Weights of a small transformer language model.
Training: a variant of Muon for these matrices, 8800 steps.
MLP neurons of a small language model. Each row is named by its layer, matrix (up: input weights) and neuron, and shows model dimensions 373-468. Each number is 200 + 30 x the weight over its row's rms, rounded and kept within 0 to 999.
A block is one neuron, or neurons of one layer that tend to fire together. After each block is what it responds to, as a language model described it from the Wikipedia text at the highest values.

L2.up114,226,189,157,255,219,196,196,229,217,148,217,165,187,245,211,164,203,253,198,195,217,228,234,180,212,215,224,182,185,199,235,205,211,128,139,207,198,222,209,255,166,191,190,204,203,211,221,169,229,238,164,181,174,201,200,178,199,238,218,161,150,199,212,168,205,149,190,223,154,192,212,143,214,219,177,278,217,215,213,152,194,246,203,190,219,211,183,186,202,189,187,231,237,181,234,230
L2.up548,191,237,173,174,197,222,213,242,218,187,219,191,216,211,203,178,192,190,152,234,175,183,207,199,147,241,210,217,169,219,197,135,177,243,176,171,199,154,206,213,209,205,194,244,242,247,190,254,186,254,224,184,159,177,169,191,197,211,198,196,202,206,181,218,186,189,197,200,182,165,290,199,166,163,195,190,235,222,189,214,204,235,278,204,249,182,254,144,251,201,215,256,200,198,167,191
L2.up726,201,171,184,214,206,207,199,160,210,174,204,193,187,216,186,159,199,217,219,172,149,263,220,213,202,219,200,214,222,171,239,173,246,167,172,191,214,158,194,190,167,145,221,211,222,204,213,196,185,224,237,173,191,244,215,197,179,135,208,182,178,184,172,221,196,188,163,252,144,192,149,184,241,235,203,196,257,196,223,223,196,192,192,218,222,156,236,194,270,244,173,168,210,160,220,249
L2.up802,182,153,190,229,128,185,192,119,237,233,186,156,212,251,245,182,201,189,197,152,167,283,196,231,167,228,216,204,202,196,207,162,218,146,162,214,185,176,124,197,206,137,168,210,186,156,202,248,193,195,228,136,184,246,179,206,232,245,214,137,165,210,177,155,221,202,169,218,264,251,183,219,221,198,210,157,205,228,210,194,166,176,227,191,198,195,256,174,243,235,176,248,178,207,201,262
L2.up1087,232,164,210,225,252,167,198,190,195,187,145,153,166,260,221,155,226,271,219,204,169,252,156,183,195,170,212,168,183,219,245,209,183,220,156,301,207,174,190,192,209,276,207,212,151,228,199,184,142,179,169,194,210,189,246,169,150,198,190,172,149,216,152,231,193,140,207,152,198,211,171,175,192,189,183,217,195,197,222,152,219,210,218,240,182,182,152,162,239,202,151,205,206,225,190,183
L2.up1186,197,206,187,255,167,165,188,190,212,183,214,161,152,192,164,165,228,169,229,197,203,263,189,183,223,208,193,237,205,228,215,214,167,230,178,232,234,180,181,216,192,161,185,190,231,184,206,174,153,235,229,209,235,227,236,191,170,260,206,174,160,170,241,235,202,176,253,256,197,210,159,276,232,194,175,211,224,184,241,162,213,199,129,163,206,172,160,152,214,220,192,141,223,233,215,245
L2.up2269,213,188,226,267,198,215,298,206,218,166,208,170,179,174,189,189,230,198,198,190,218,211,202,163,147,232,200,147,206,223,182,203,207,245,178,208,136,212,198,140,182,234,217,205,216,125,188,202,218,194,192,219,198,219,150,139,216,232,238,220,243,192,164,207,180,169,193,258,197,216,158,253,203,188,192,185,258,216,218,191,250,188,144,249,166,231,230,180,236,226,182,199,185,189,195,165
L2.up2728,219,149,214,220,217,168,231,241,164,175,135,153,154,205,211,174,263,176,189,139,166,235,179,174,215,205,222,181,197,188,219,141,210,240,199,214,234,221,160,175,191,183,184,174,270,149,236,155,212,209,148,197,250,259,173,239,231,231,231,222,185,188,175,174,198,222,132,237,172,222,154,198,199,189,165,251,193,179,232,216,167,205,223,183,156,195,218,155,238,244,185,184,177,153,226,201
Responds to: Closing quote marks (single or double, straight or curly) ending a quoted title, term or gloss, e.g., 'Fast Lane', "Sucker", 'gourd'.

L4.up318,172,200,237,223,188,159,227,227,280,155,200,184,227,191,168,172,194,179,260,187,292,218,163,266,216,183,193,201,202,226,228,196,244,214,220,197,208,192,191,207,189,223,132,181,209,254,191,216,232,195,222,203,185,174,203,190,131,226,187,226,204,250,194,192,211,217,224,212,174,211,214,181,195,200,194,175,178,233,207,168,237,208,209,258,234,176,188,195,199,185,178,226,211,172,189,168
L4.up882,238,234,225,215,206,175,170,208,231,205,187,197,208,202,154,217,157,240,309,186,230,186,175,260,159,203,182,204,215,193,256,223,171,179,180,233,167,221,167,215,175,140,189,212,201,245,196,247,222,182,234,126,208,216,176,194,266,231,186,190,215,205,223,187,229,181,205,215,172,201,182,210,218,231,208,165,233,202,204,200,219,172,217,229,193,186,184,188,189,170,209,169,239,228,203,189
L4.up1055,189,225,164,211,201,205,184,205,192,215,174,248,147,163,177,196,188,236,222,187,179,213,173,205,200,277,241,238,205,223,200,120,239,191,104,156,213,204,180,186,197,176,259,218,182,156,164,228,211,205,154,227,197,204,209,242,181,225,199,206,114,186,230,242,180,248,204,212,174,215,197,223,225,226,262,210,215,212,187,230,171,193,183,190,220,242,139,190,230,194,188,235,186,211,208,194
L4.up1822,215,173,169,212,168,222,191,218,180,241,166,234,184,160,226,155,235,194,182,191,185,246,206,182,179,164,222,185,264,196,197,247,212,150,183,207,147,188,213,265,238,202,184,187,157,153,151,296,147,170,187,212,239,185,137,228,238,167,173,172,214,210,217,214,249,191,192,181,201,228,175,188,141,195,181,178,204,189,191,175,177,236,189,211,209,202,202,193,198,216,220,139,185,197,220,220
L4.up2036,189,185,205,223,214,183,196,191,193,206,180,181,188,182,196,146,215,116,184,204,238,224,146,166,192,144,206,170,207,228,196,212,211,238,216,289,226,268,188,199,218,221,160,213,191,210,174,195,208,239,207,198,214,196,237,198,186,219,213,182,222,186,178,197,205,224,228,227,238,169,191,234,201,240,282,163,200,203,204,169,242,211,182,226,166,212,175,220,182,190,181,249,243,189,252,189
L4.up2262,256,197,145,199,214,123,166,188,140,211,212,175,203,230,193,191,170,196,176,172,212,197,211,275,205,240,150,226,243,184,212,223,148,156,195,214,167,236,209,214,156,207,215,216,198,222,146,196,206,159,254,171,226,258,199,189,216,220,206,210,233,221,245,187,218,166,266,244,192,208,193,202,231,239,204,214,238,250,200,201,205,187,231,185,227,182,150,238,247,166,263,209,191,160,182,205
L4.up2713,226,144,186,229,179,219,184,198,180,195,187,197,223,187,179,148,223,187,191,196,217,271,189,227,228,187,211,156,206,159,206,228,213,200,163,245,261,195,222,139,152,178,145,182,254,235,214,242,213,191,225,199,230,196,245,180,216,182,193,183,197,152,159,182,160,222,227,228,157,223,211,211,201,226,256,187,184,174,200,145,182,213,191,174,237,190,144,223,147,162,170,258,171,197,165,186
L4.up3069,215,191,164,215,178,166,140,198,207,166,194,204,174,195,230,218,239,166,198,151,225,244,180,229,166,210,200,202,222,194,184,248,212,220,206,238,159,192,224,171,171,199,181,194,207,200,187,269,202,218,247,193,224,151,243,295,200,233,193,131,233,193,205,206,223,241,213,208,181,219,187,230,208,186,204,182,166,249,161,217,178,195,196,238,224,168,176,164,146,198,174,186,229,211,231,172
Responds to: Final piece that completes a multi-token name, title or technical term, often a closing parenthesis or quote, as in radionuclide, Ek Ramat", (California), Al-Omairi.

L2.up353,219,163,225,211,194,184,131,164,142,169,227,228,204,228,198,244,258,153,163,217,219,247,204,223,217,198,210,265,201,170,207,209,197,182,212,185,176,235,240,256,210,150,149,249,200,198,224,197,152,177,181,231,217,202,212,192,217,204,146,168,186,230,214,185,195,170,233,193,208,232,253,220,166,158,204,254,193,151,244,203,178,196,180,197,185,185,195,255,186,214,251,187,222,145,210,202
L2.up476,198,187,196,198,197,171,216,191,246,216,230,171,170,257,185,181,182,197,177,195,242,164,198,198,206,181,218,208,209,201,230,194,182,190,194,220,172,177,170,219,174,172,187,227,229,176,175,243,152,190,217,215,234,196,218,287,190,235,209,193,188,219,187,159,190,143,261,255,203,181,193,238,205,180,183,171,233,211,213,130,190,177,242,209,151,155,198,250,198,212,200,240,234,203,244,220
L2.up815,216,210,128,179,187,196,189,147,253,142,219,188,209,184,218,151,143,173,174,225,203,227,197,223,212,209,200,176,185,246,241,196,149,193,179,258,222,220,229,205,186,284,209,212,243,257,165,215,166,168,224,183,249,260,148,163,242,145,208,172,159,184,172,210,214,226,213,176,221,245,204,218,166,201,183,197,195,226,182,186,212,191,178,198,195,244,196,185,201,191,200,160,213,213,185,169
L2.up953,209,143,208,241,196,170,205,172,217,217,186,201,227,237,206,238,193,178,152,186,233,232,249,214,153,212,186,186,197,208,189,211,229,210,208,209,212,229,164,229,190,171,191,187,222,216,254,202,174,185,141,224,201,195,149,171,267,262,191,220,194,231,206,194,181,201,185,261,163,244,224,203,197,182,187,171,214,96,223,210,200,268,223,172,187,194,162,221,173,230,175,147,227,197,192,172
L2.up1226,226,174,176,201,165,212,163,247,146,210,182,202,176,202,188,212,202,172,202,156,155,205,183,208,169,185,177,204,172,215,257,214,221,256,224,222,193,204,192,173,181,252,166,203,236,243,190,184,190,184,145,167,197,222,194,195,213,198,224,155,195,201,178,196,189,193,128,166,214,175,176,152,213,216,181,242,208,118,181,169,234,160,166,194,187,200,214,252,172,188,164,175,188,202,200,217
L2.up1301,204,178,184,265,186,183,243,211,206,157,189,153,191,227,199,209,231,155,194,222,174,189,211,225,161,211,220,165,171,185,184,222,183,163,214,173,231,269,242,208,230,224,186,193,174,231,215,194,199,207,186,194,188,168,213,160,225,188,155,174,189,233,184,145,249,130,170,199,180,264,210,169,175,202,170,188,167,165,157,211,190,184,166,145,173,161,146,188,172,236,197,176,187,212,192,197
L2.up2258,208,188,223,215,144,143,240,201,226,179,171,225,182,260,153,206,231,167,211,190,200,232,195,195,208,205,231,188,178,179,173,215,215,168,217,238,259,189,194,239,196,195,187,177,202,193,193,253,154,160,129,173,218,198,200,153,204,161,255,225,179,168,180,155,226,197,216,247,169,206,207,204,200,209,224,180,212,195,224,192,192,145,198,193,177,174,173,185,202,207,224,185,191,219,197,187
L2.up2630,223,187,189,185,195,210,153,244,192,213,191,197,186,212,240,192,188,216,176,197,183,245,218,199,159,154,259,135,161,157,219,195,181,273,218,233,217,210,132,223,181,210,222,271,232,210,188,194,174,191,254,229,228,235,209,170,228,182,223,156,187,187,196,208,185,211,241,202,226,208,214,155,201,152,169,158,235,177,168,243,245,165,211,184,205,231,164,282,178,202,227,209,171,226,196,177
Responds to: Decimal point (sometimes a thousands comma) between digits, mostly in tables of statistics, e.g. climate readings 27.9, vote shares 61.12%, coordinates 34.942778.

L8.up413,203,175,195,188,236,201,180,204,193,228,183,201,204,193,164,167,241,174,224,221,204,199,193,179,190,254,188,159,180,149,214,187,223,197,173,184,198,135,203,262,187,178,181,152,206,215,172,198,161,210,225,190,130,226,191,220,214,242,146,181,241,210,202,230,102,193,235,192,176,208,181,194,177,214,227,239,230,213,231,175,174,190,224,173,174,213,193,217,199,207,174,200,206,214,181,264
Responds to: Tokens inside a person's full name just before the surname: first names and middle-initial periods, e.g. Michael, John C., S.J.

L8.up2574,220,208,203,196,203,224,176,198,250,216,257,208,193,217,211,149,174,249,134,189,238,192,185,149,190,197,214,219,258,208,221,203,220,207,178,170,161,177,202,197,229,204,146,196,216,182,193,213,155,175,207,202,148,203,231,189,220,205,182,261,219,267,190,281,189,151,213,216,200,213,206,221,202,165,158,211,220,207,195,154,231,215,216,238,170,142,199,189,244,261,215,218,184,255,170,246
Responds to: Closing parentheses and quotation marks that end a title, name or parenthetical, mostly in table cells or list items, e.g. "Noddy Has a Visitor", (Ulster), (loan).

L4.up78,241,222,194,198,153,236,184,171,189,198,194,223,178,197,178,200,220,158,169,183,167,219,181,134,206,263,217,195,158,159,194,216,230,184,212,174,220,201,188,232,260,170,244,194,202,232,223,191,187,221,219,218,257,239,164,205,230,167,215,227,201,203,191,206,199,182,270,281,169,213,195,238,215,194,197,187,241,174,245,196,180,196,228,177,200,174,189,204,228,226,225,163,190,199,209,188
L4.up92,168,250,195,205,153,206,227,146,188,269,199,253,211,203,190,192,217,199,183,182,220,230,221,181,160,218,188,201,211,202,239,205,243,140,178,274,233,182,252,182,179,223,184,197,197,205,131,164,248,201,255,173,216,239,211,157,140,190,202,203,234,229,234,150,238,211,200,201,200,221,198,262,219,226,180,180,233,172,198,153,193,217,201,192,207,228,163,173,239,212,212,196,160,180,181,209
L4.up224,215,208,161,178,169,226,227,210,142,250,229,216,180,171,154,181,185,212,200,234,193,224,226,149,224,191,246,188,217,225,216,164,177,188,189,249,225,193,186,225,177,182,198,197,179,221,179,199,261,181,251,158,164,230,155,172,187,182,181,221,204,190,266,173,227,214,254,210,165,208,169,234,174,217,160,156,161,153,265,202,162,187,183,180,208,211,266,161,200,218,241,216,206,202,185,161
L4.up1217,171,223,183,256,164,254,236,206,156,235,132,208,246,193,224,146,148,160,201,148,161,199,230,188,242,198,194,189,247,239,199,160,226,227,218,269,243,220,224,237,188,146,257,221,207,194,220,192,207,187,234,199,181,223,186,214,227,196,166,127,199,197,212,176,177,183,177,212,205,207,231,176,155,192,231,213,203,145,237,233,220,223,219,209,202,265,191,182,176,177,201,189,203,204,202,195
L4.up1369,205,184,229,243,244,230,177,180,177,217,251,171,146,232,189,167,146,211,222,147,176,200,228,139,203,265,197,231,226,220,210,232,233,218,210,116,211,199,191,212,197,191,188,169,240,269,139,168,229,145,208,234,155,222,206,251,185,200,184,187,172,186,180,204,179,202,190,173,249,179,226,239,210,188,182,215,233,211,186,135,168,141,186,202,229,191,204,232,232,183,205,201,250,226,219,210
L4.up1739,157,201,214,273,243,205,196,142,189,222,174,244,200,217,190,184,171,170,248,196,162,152,196,226,199,289,176,217,187,210,182,225,168,147,161,162,220,184,249,184,215,203,212,159,239,189,191,181,223,254,259,159,219,243,252,216,186,198,182,262,190,155,191,183,163,221,230,172,188,159,244,206,225,213,228,162,191,148,185,226,173,218,168,192,184,210,224,196,228,177,237,195,209,227,176,208
L4.up2071,203,212,155,224,196,149,203,221,204,205,214,189,206,256,231,166,245,168,208,200,161,234,159,158,233,202,228,131,197,255,201,125,252,253,139,191,204,233,163,185,198,176,194,206,217,225,182,213,170,218,221,254,188,209,166,211,178,172,151,212,163,209,233,201,257,192,203,189,190,163,137,208,223,263,197,176,251,176,244,209,182,189,160,169,165,235,169,167,181,218,224,151,192,156,205,148
L4.up2822,178,245,243,285,204,203,199,169,190,202,210,179,184,208,236,235,183,188,163,196,167,151,220,218,225,229,229,196,189,174,203,218,232,173,215,223,199,222,200,185,210,155,189,179,184,224,209,234,180,211,216,252,254,247,244,263,209,211,215,209,186,195,206,161,201,206,216,249,167,182,176,198,159,225,179,214,234,200,218,280,221,184,154,222,207,131,235,195,152,192,244,225,239,201,217,275
Responds to: Periods after single capital initials or abbreviations inside names, such as John M. Devine, B.C., S. 3rd Ave.; weaker on mid-word name pieces like -ing.

L2.up250,205,183,228,206,216,215,235,212,173,193,171,171,179,222,219,228,142,218,309,189,206,237,192,204,195,176,231,233,227,212,222,193,210,226,250,209,218,215,186,159,232,200,145,182,219,226,226,251,180,202,206,151,194,207,185,219,168,207,180,177,262,152,223,217,176,249,182,247,160,218,238,157,229,192,228,252,187,193,217,214,191,220,197,195,128,132,166,189,209,137,160,202,170,180,172,255
L2.up675,162,208,175,292,208,193,187,173,175,204,163,182,146,164,198,243,248,160,297,178,234,203,161,193,174,216,202,203,171,221,175,214,206,201,175,280,238,178,238,201,217,245,201,186,200,220,219,154,203,160,206,204,183,219,231,177,181,236,224,190,193,156,200,214,168,258,199,180,236,215,209,231,203,220,187,188,205,208,219,196,177,222,213,199,213,208,208,198,244,237,192,203,159,173,186,242
L2.up1707,157,247,219,190,188,221,176,124,162,280,220,193,130,244,234,185,247,207,230,217,196,180,190,139,209,185,192,269,258,206,200,271,184,183,169,151,243,175,158,208,182,163,178,222,212,176,190,167,191,234,212,255,238,214,216,193,178,181,220,181,209,188,231,166,167,218,164,184,209,227,178,202,163,246,228,236,251,174,159,194,174,191,211,258,233,175,190,162,191,181,192,203,203,144,194,154
L2.up1859,250,149,214,257,149,158,220,193,216,207,181,187,204,194,222,177,182,161,184,197,263,253,171,185,148,178,228,178,194,227,193,146,201,178,183,211,188,189,171,246,197,189,212,197,235,223,202,209,165,175,235,175,231,196,210,160,220,205,221,165,230,156,182,187,162,135,210,162,187,226,184,221,220,236,181,201,266,158,209,174,191,202,185,186,206,213,188,144,179,214,219,163,226,220,206,199
L2.up1962,250,227,200,277,240,180,204,154,153,209,174,155,222,173,183,199,205,147,254,229,220,183,186,201,216,209,198,216,224,228,221,184,238,152,133,230,181,220,179,197,151,231,242,193,186,225,259,187,170,203,193,279,180,200,169,157,247,206,160,184,179,185,277,217,149,238,212,203,174,204,191,203,183,245,219,211,216,188,195,159,207,192,224,199,197,222,180,162,219,169,168,157,197,227,245,153
L2.up2327,240,179,185,184,170,184,207,184,190,217,190,166,208,215,174,219,177,198,196,179,163,239,135,202,183,183,248,188,194,231,176,222,243,156,178,228,226,202,214,217,193,199,200,130,216,243,213,203,200,187,149,222,191,177,172,179,210,235,206,181,187,150,216,153,133,200,234,226,166,202,205,171,213,203,237,218,255,223,170,238,232,187,257,215,214,155,209,113,192,152,180,176,183,197,252,173
L2.up2520,202,219,187,202,211,231,198,193,196,174,189,174,179,199,200,181,137,159,224,154,193,189,180,238,265,198,235,217,194,187,163,161,211,210,194,170,226,189,163,208,242,201,223,167,240,229,201,163,189,216,214,150,222,223,270,175,163,200,214,144,196,185,243,168,150,203,218,211,194,180,196,222,211,233,286,199,205,188,194,223,204,232,177,129,175,156,211,151,214,182,229,209,196,237,164,204
L2.up2916,261,163,256,261,227,193,231,183,205,229,165,213,165,200,171,191,192,193,284,194,161,239,253,223,173,234,149,201,223,166,189,244,180,180,192,213,243,211,240,153,240,251,180,190,253,205,199,229,205,218,188,240,208,236,234,229,205,190,196,208,217,239,248,228,188,241,224,178,176,217,221,196,194,200,234,167,230,197,169,208,196,201,253,172,184,211,213,233,177,215,238,158,216,208,253,204
Responds to: Middle or final word pieces of people's surnames after a first name or initial, often in credit lists and tables, such as Bl-aney, Zeb-row-ski, Crom-well.

L8.up1784,232,173,199,145,214,203,281,232,211,165,163,231,187,230,209,177,191,160,176,160,234,194,139,206,225,180,172,183,196,223,247,193,172,214,117,226,225,157,194,164,249,241,179,211,168,160,171,219,218,181,149,198,176,191,224,255,180,181,222,202,153,241,285,193,210,244,165,195,250,175,193,213,227,188,208,215,164,226,223,190,207,177,209,165,246,210,177,172,207,230,259,171,204,194,235,209
Responds to: Fires on the subject of a new clause that names the article's main referent, mostly he/she after a period, comma, or "where"/"which", and the last piece of a surname or name ("Devine", "Askhabov", "Temple").

L4.up123,204,184,157,233,227,181,190,147,174,259,182,214,215,176,166,184,206,226,224,215,218,231,187,208,211,236,227,217,171,244,215,167,246,133,230,163,192,184,236,253,206,183,165,187,184,184,171,195,162,256,203,190,216,196,238,170,217,233,195,214,210,161,213,196,64,231,169,197,175,192,191,204,162,194,220,164,180,206,210,223,153,225,213,201,210,196,240,168,224,119,171,172,256,180,241,197
L4.up430,198,206,189,197,180,234,180,212,188,182,230,210,195,167,192,213,191,148,206,186,211,183,194,220,178,166,195,159,167,221,233,238,273,182,199,201,249,227,150,196,181,203,170,193,220,246,224,248,243,225,243,201,169,179,211,188,257,198,195,175,249,180,165,198,190,172,217,210,176,236,146,220,159,172,238,204,180,191,194,192,210,211,253,203,207,232,189,148,260,188,221,219,174,177,187,197
L4.up653,187,178,157,148,185,166,236,202,242,151,192,207,208,215,166,170,147,208,235,211,219,194,173,195,203,192,220,190,173,226,176,172,150,172,269,170,175,187,200,189,191,193,170,206,221,252,237,199,239,176,130,224,240,121,164,170,180,204,207,158,198,185,242,188,131,239,170,213,233,216,246,221,137,215,199,128,194,203,219,233,221,216,190,211,182,166,180,216,200,182,201,163,172,189,179,202
L4.up1134,137,210,186,169,182,204,218,221,176,141,188,142,202,202,164,225,182,218,182,163,211,208,156,171,177,167,185,190,231,240,229,240,207,153,208,191,193,216,208,204,176,202,134,201,201,207,194,222,193,235,192,196,232,223,215,178,219,261,214,131,184,192,193,199,190,165,195,173,179,180,194,162,139,192,185,205,192,225,267,204,151,191,166,182,231,200,171,209,207,208,185,157,233,191,203,192
L4.up1212,212,186,199,239,209,180,191,205,202,205,157,243,210,250,206,256,216,183,202,217,198,192,220,202,270,160,193,230,219,207,210,212,226,206,250,203,207,218,150,192,176,234,214,211,194,130,206,164,236,215,267,181,194,239,203,193,190,230,165,184,187,209,222,227,155,201,214,255,191,197,212,209,173,207,257,171,179,184,185,192,156,234,189,225,202,169,135,228,150,228,163,218,183,154,195,176
L4.up1712,161,195,185,242,186,175,224,224,243,165,178,218,196,253,168,179,211,219,203,198,176,194,188,198,197,187,169,222,166,142,198,185,246,184,226,189,235,261,235,234,143,215,141,139,171,163,197,276,208,146,179,208,244,199,186,249,115,227,205,162,204,224,212,219,175,141,190,212,245,286,219,192,209,144,209,212,251,221,186,210,177,205,178,181,163,206,124,229,196,170,247,159,219,242,139,124
L4.up1931,157,149,189,236,174,210,184,221,197,228,215,252,242,173,197,179,147,183,183,228,247,184,181,253,214,154,202,202,189,196,245,253,207,187,311,169,193,154,234,189,166,201,183,230,216,212,198,248,181,193,215,219,260,191,192,181,240,224,133,175,251,230,205,174,193,205,207,168,183,206,214,224,193,212,250,258,199,237,182,244,210,210,181,232,212,186,182,189,202,232,166,240,207,156,175,160
L4.up1999,219,187,167,223,221,214,240,207,169,182,264,256,223,194,168,183,172,228,200,199,169,147,162,218,215,221,177,157,232,228,198,176,246,216,213,226,157,148,207,203,227,176,204,186,207,212,221,191,156,163,193,168,174,251,194,214,147,197,207,164,191,187,153,209,157,196,161,158,192,164,234,212,168,204,242,249,190,271,164,244,196,183,178,155,237,207,212,187,196,210,162,210,215,210,221,172
Responds to: Last piece of a person, team or group name acting as clause subject before its verb, e.g. Em-erson began, N-adal won, Powell donated.

L8.up2800,271,200,155,255,180,212,232,188,160,194,207,176,198,234,226,164,176,234,179,191,191,230,239,180,248,219,224,192,129,205,201,228,213,203,187,210,244,162,235,173,194,223,223,166,244,211,247,216,194,228,151,167,220,220,221,207,215,208,213,201,221,159,188,206,198,234,211,170,205,199,195,203,180,183,193,177,174,231,234,164,218,174,229,226,198,201,187,144,182,137,212,140,187,216,196,215
Responds to: Fires on the period after a capital initial inside a person's or character's name (John W., Samuel L., Hooter T.), and on closing quotes of song titles.

L4.up497,199,248,156,242,202,179,159,180,171,232,217,207,195,208,225,201,197,221,143,206,200,176,241,188,205,180,223,134,237,259,254,255,207,160,229,217,237,216,197,169,208,188,225,236,206,254,203,145,249,219,214,225,213,156,179,257,172,220,194,219,204,169,218,180,218,186,233,208,209,197,129,189,242,186,229,202,183,190,192,227,224,194,231,175,188,227,201,236,240,143,180,250,196,237,208,170
L4.up606,236,232,193,199,170,172,206,162,146,238,239,238,190,194,185,180,188,201,177,140,203,257,181,148,188,252,201,164,192,270,197,258,223,238,178,251,212,152,259,211,226,189,212,167,233,191,219,227,255,238,233,262,209,192,202,216,194,203,176,186,191,167,201,193,219,171,237,174,199,197,182,210,201,228,235,197,202,174,205,170,249,203,219,158,184,201,220,200,256,189,203,187,198,182,198,239
L4.up1032,193,200,181,216,222,173,165,118,214,226,173,229,225,220,181,186,122,223,217,174,202,178,175,190,154,217,251,172,202,188,196,160,207,175,168,220,271,169,246,178,230,195,130,198,268,181,192,196,166,179,218,245,184,211,208,217,228,172,155,236,213,190,201,193,177,190,243,216,208,174,248,196,160,243,180,218,205,235,219,208,201,196,221,183,145,186,232,215,231,189,246,173,238,213,191,200
L4.up1556,184,223,199,198,232,196,145,116,171,200,168,203,187,239,176,153,218,201,221,173,234,159,203,207,205,160,231,206,188,218,242,292,211,216,176,243,227,221,223,166,262,200,189,242,151,252,238,200,194,208,218,198,182,215,151,161,191,227,170,224,159,135,230,155,191,177,165,169,223,238,171,235,211,221,236,170,234,188,232,185,256,199,172,208,205,215,203,202,219,168,201,240,237,290,165,222
L4.up1611,262,215,159,246,195,204,187,185,215,224,230,213,237,227,214,142,240,187,223,200,222,233,238,193,217,238,236,173,215,187,233,113,167,181,184,181,203,147,226,226,219,186,210,210,206,193,189,206,136,180,202,251,233,188,189,176,162,243,137,253,207,209,224,216,200,189,234,224,136,203,207,262,200,235,231,174,182,235,218,206,221,183,244,225,184,215,224,231,292,214,170,181,212,212,162,230
L4.up1616,224,194,207,217,185,196,183,220,138,183,243,173,171,180,158,195,195,207,162,231,234,186,152,193,223,201,174,186,201,178,230,244,171,178,172,218,219,170,210,157,158,144,196,257,150,215,170,166,209,197,260,232,271,245,120,204,180,242,191,129,178,204,206,229,151,221,220,178,212,245,167,207,237,179,194,206,228,188,233,224,147,176,197,195,196,196,184,170,237,247,224,242,161,202,223,173
L4.up1816,214,183,223,227,140,175,130,184,284,201,218,185,172,133,208,235,169,166,217,167,239,131,215,172,154,203,207,194,187,211,179,199,236,179,148,200,187,197,219,140,218,223,194,223,207,253,181,189,211,214,133,237,216,169,184,248,201,283,225,193,203,212,263,175,201,194,185,256,227,238,255,202,232,201,177,181,215,214,248,179,204,244,194,152,220,161,197,179,183,191,168,181,223,207,173,213
L4.up2979,175,174,161,199,231,197,232,190,160,257,230,274,196,228,162,262,228,177,200,170,199,210,218,174,191,202,180,147,187,212,204,229,191,189,247,210,208,127,167,213,218,197,183,159,207,223,252,164,163,184,208,282,215,216,201,204,252,234,143,201,193,193,195,208,188,127,195,190,208,168,231,222,180,236,169,210,151,192,231,200,185,209,160,165,147,205,165,219,147,218,207,205,206,192,212,252
Responds to: Periods after single capital initials inside personal names, such as James T. Gwathmey, Joseph L. Collins, Sr. M.; weaker on mid-word fragments like Ever-est, Prot-est-ants.

L2.up564,192,167,204,216,226,180,233,161,174,192,205,248,260,259,180,229,190,205,205,190,241,195,193,180,179,188,214,145,200,198,175,215,171,226,144,180,162,169,232,258,228,158,190,142,268,213,218,188,178,217,210,234,223,178,205,235,207,180,236,209,160,204,197,142,180,208,164,143,174,284,159,199,209,216,134,192,201,172,261,182,166,206,212,174,189,185,134,237,214,276,147,220,184,200,206,209
L2.up1090,164,126,192,248,271,182,208,195,241,190,222,224,227,249,201,152,184,174,218,237,146,213,200,156,176,204,189,192,206,289,185,216,201,154,164,193,219,217,214,210,139,171,183,239,266,227,151,235,180,189,143,208,222,200,156,232,247,238,253,215,213,209,185,144,181,173,188,203,218,249,193,264,201,229,212,206,166,199,194,172,241,188,184,230,139,170,208,207,184,222,169,208,200,161,242,188
L2.up1209,192,207,149,189,201,197,220,179,198,219,214,184,224,209,208,188,163,204,171,216,187,186,216,264,223,177,195,134,198,250,181,229,240,217,191,216,236,245,185,218,238,215,169,172,215,215,167,232,195,199,173,226,208,213,195,183,227,147,190,232,195,234,142,159,200,270,185,144,242,256,187,229,198,183,178,225,229,183,234,217,180,231,192,170,200,188,174,186,260,221,199,153,230,200,161,235
L2.up1214,180,125,191,253,205,188,217,158,230,198,232,231,192,235,197,206,187,197,235,187,200,234,161,193,226,202,201,197,245,126,194,237,225,203,165,213,221,214,196,171,248,168,181,233,220,222,220,203,218,235,213,241,232,188,201,240,210,175,231,172,209,169,175,172,191,188,204,166,184,208,196,207,218,224,162,187,221,152,276,190,156,217,204,211,131,189,222,178,260,204,192,108,179,155,245,201
L2.up1322,224,128,158,231,202,176,225,163,162,204,199,252,254,253,177,232,164,174,220,174,223,172,193,151,200,232,191,123,184,197,212,233,209,191,152,202,188,142,258,240,252,174,179,135,241,228,206,168,211,199,203,242,199,194,185,221,197,190,221,205,190,200,229,167,209,182,196,141,225,272,151,211,199,196,142,230,182,191,251,170,167,206,231,169,141,171,145,219,231,246,160,191,183,178,181,250
L2.up1593,204,148,189,238,187,160,195,151,191,227,189,290,254,228,217,216,166,173,194,206,203,199,161,143,199,217,213,144,206,191,187,255,222,162,186,188,210,144,246,264,269,170,198,146,272,254,200,203,206,190,206,211,173,199,232,206,215,224,245,204,164,212,179,188,154,188,170,159,244,256,185,207,213,203,182,227,184,195,252,210,179,214,196,213,169,178,170,180,214,229,222,177,190,172,227,275
L2.up2314,155,108,159,237,188,182,235,192,203,178,212,194,196,205,186,193,178,200,191,166,201,222,205,188,255,172,235,197,221,209,200,195,204,218,208,190,246,222,212,242,209,184,163,231,227,198,241,224,224,239,200,208,229,205,217,202,214,214,200,204,218,214,161,200,235,159,174,197,186,243,177,194,154,191,145,227,202,147,251,203,171,204,222,216,188,181,199,204,254,245,202,172,188,187,200,219
L2.up2627,190,195,173,241,227,207,260,205,224,228,224,192,183,222,170,266,190,244,253,192,144,121,205,202,188,180,220,165,220,196,206,138,266,177,198,199,226,209,222,149,188,149,197,201,213,206,233,217,156,230,166,235,154,182,171,167,191,208,208,220,216,190,171,181,145,228,223,185,197,238,195,191,210,198,189,198,247,214,215,188,183,209,194,171,189,197,204,166,247,151,224,205,166,190,203,243
Responds to: Periods that end an abbreviation mid-sentence rather than a sentence, mostly after name initials, as in B. J., J. R. and U.S., and after titles such as Col. and Dr.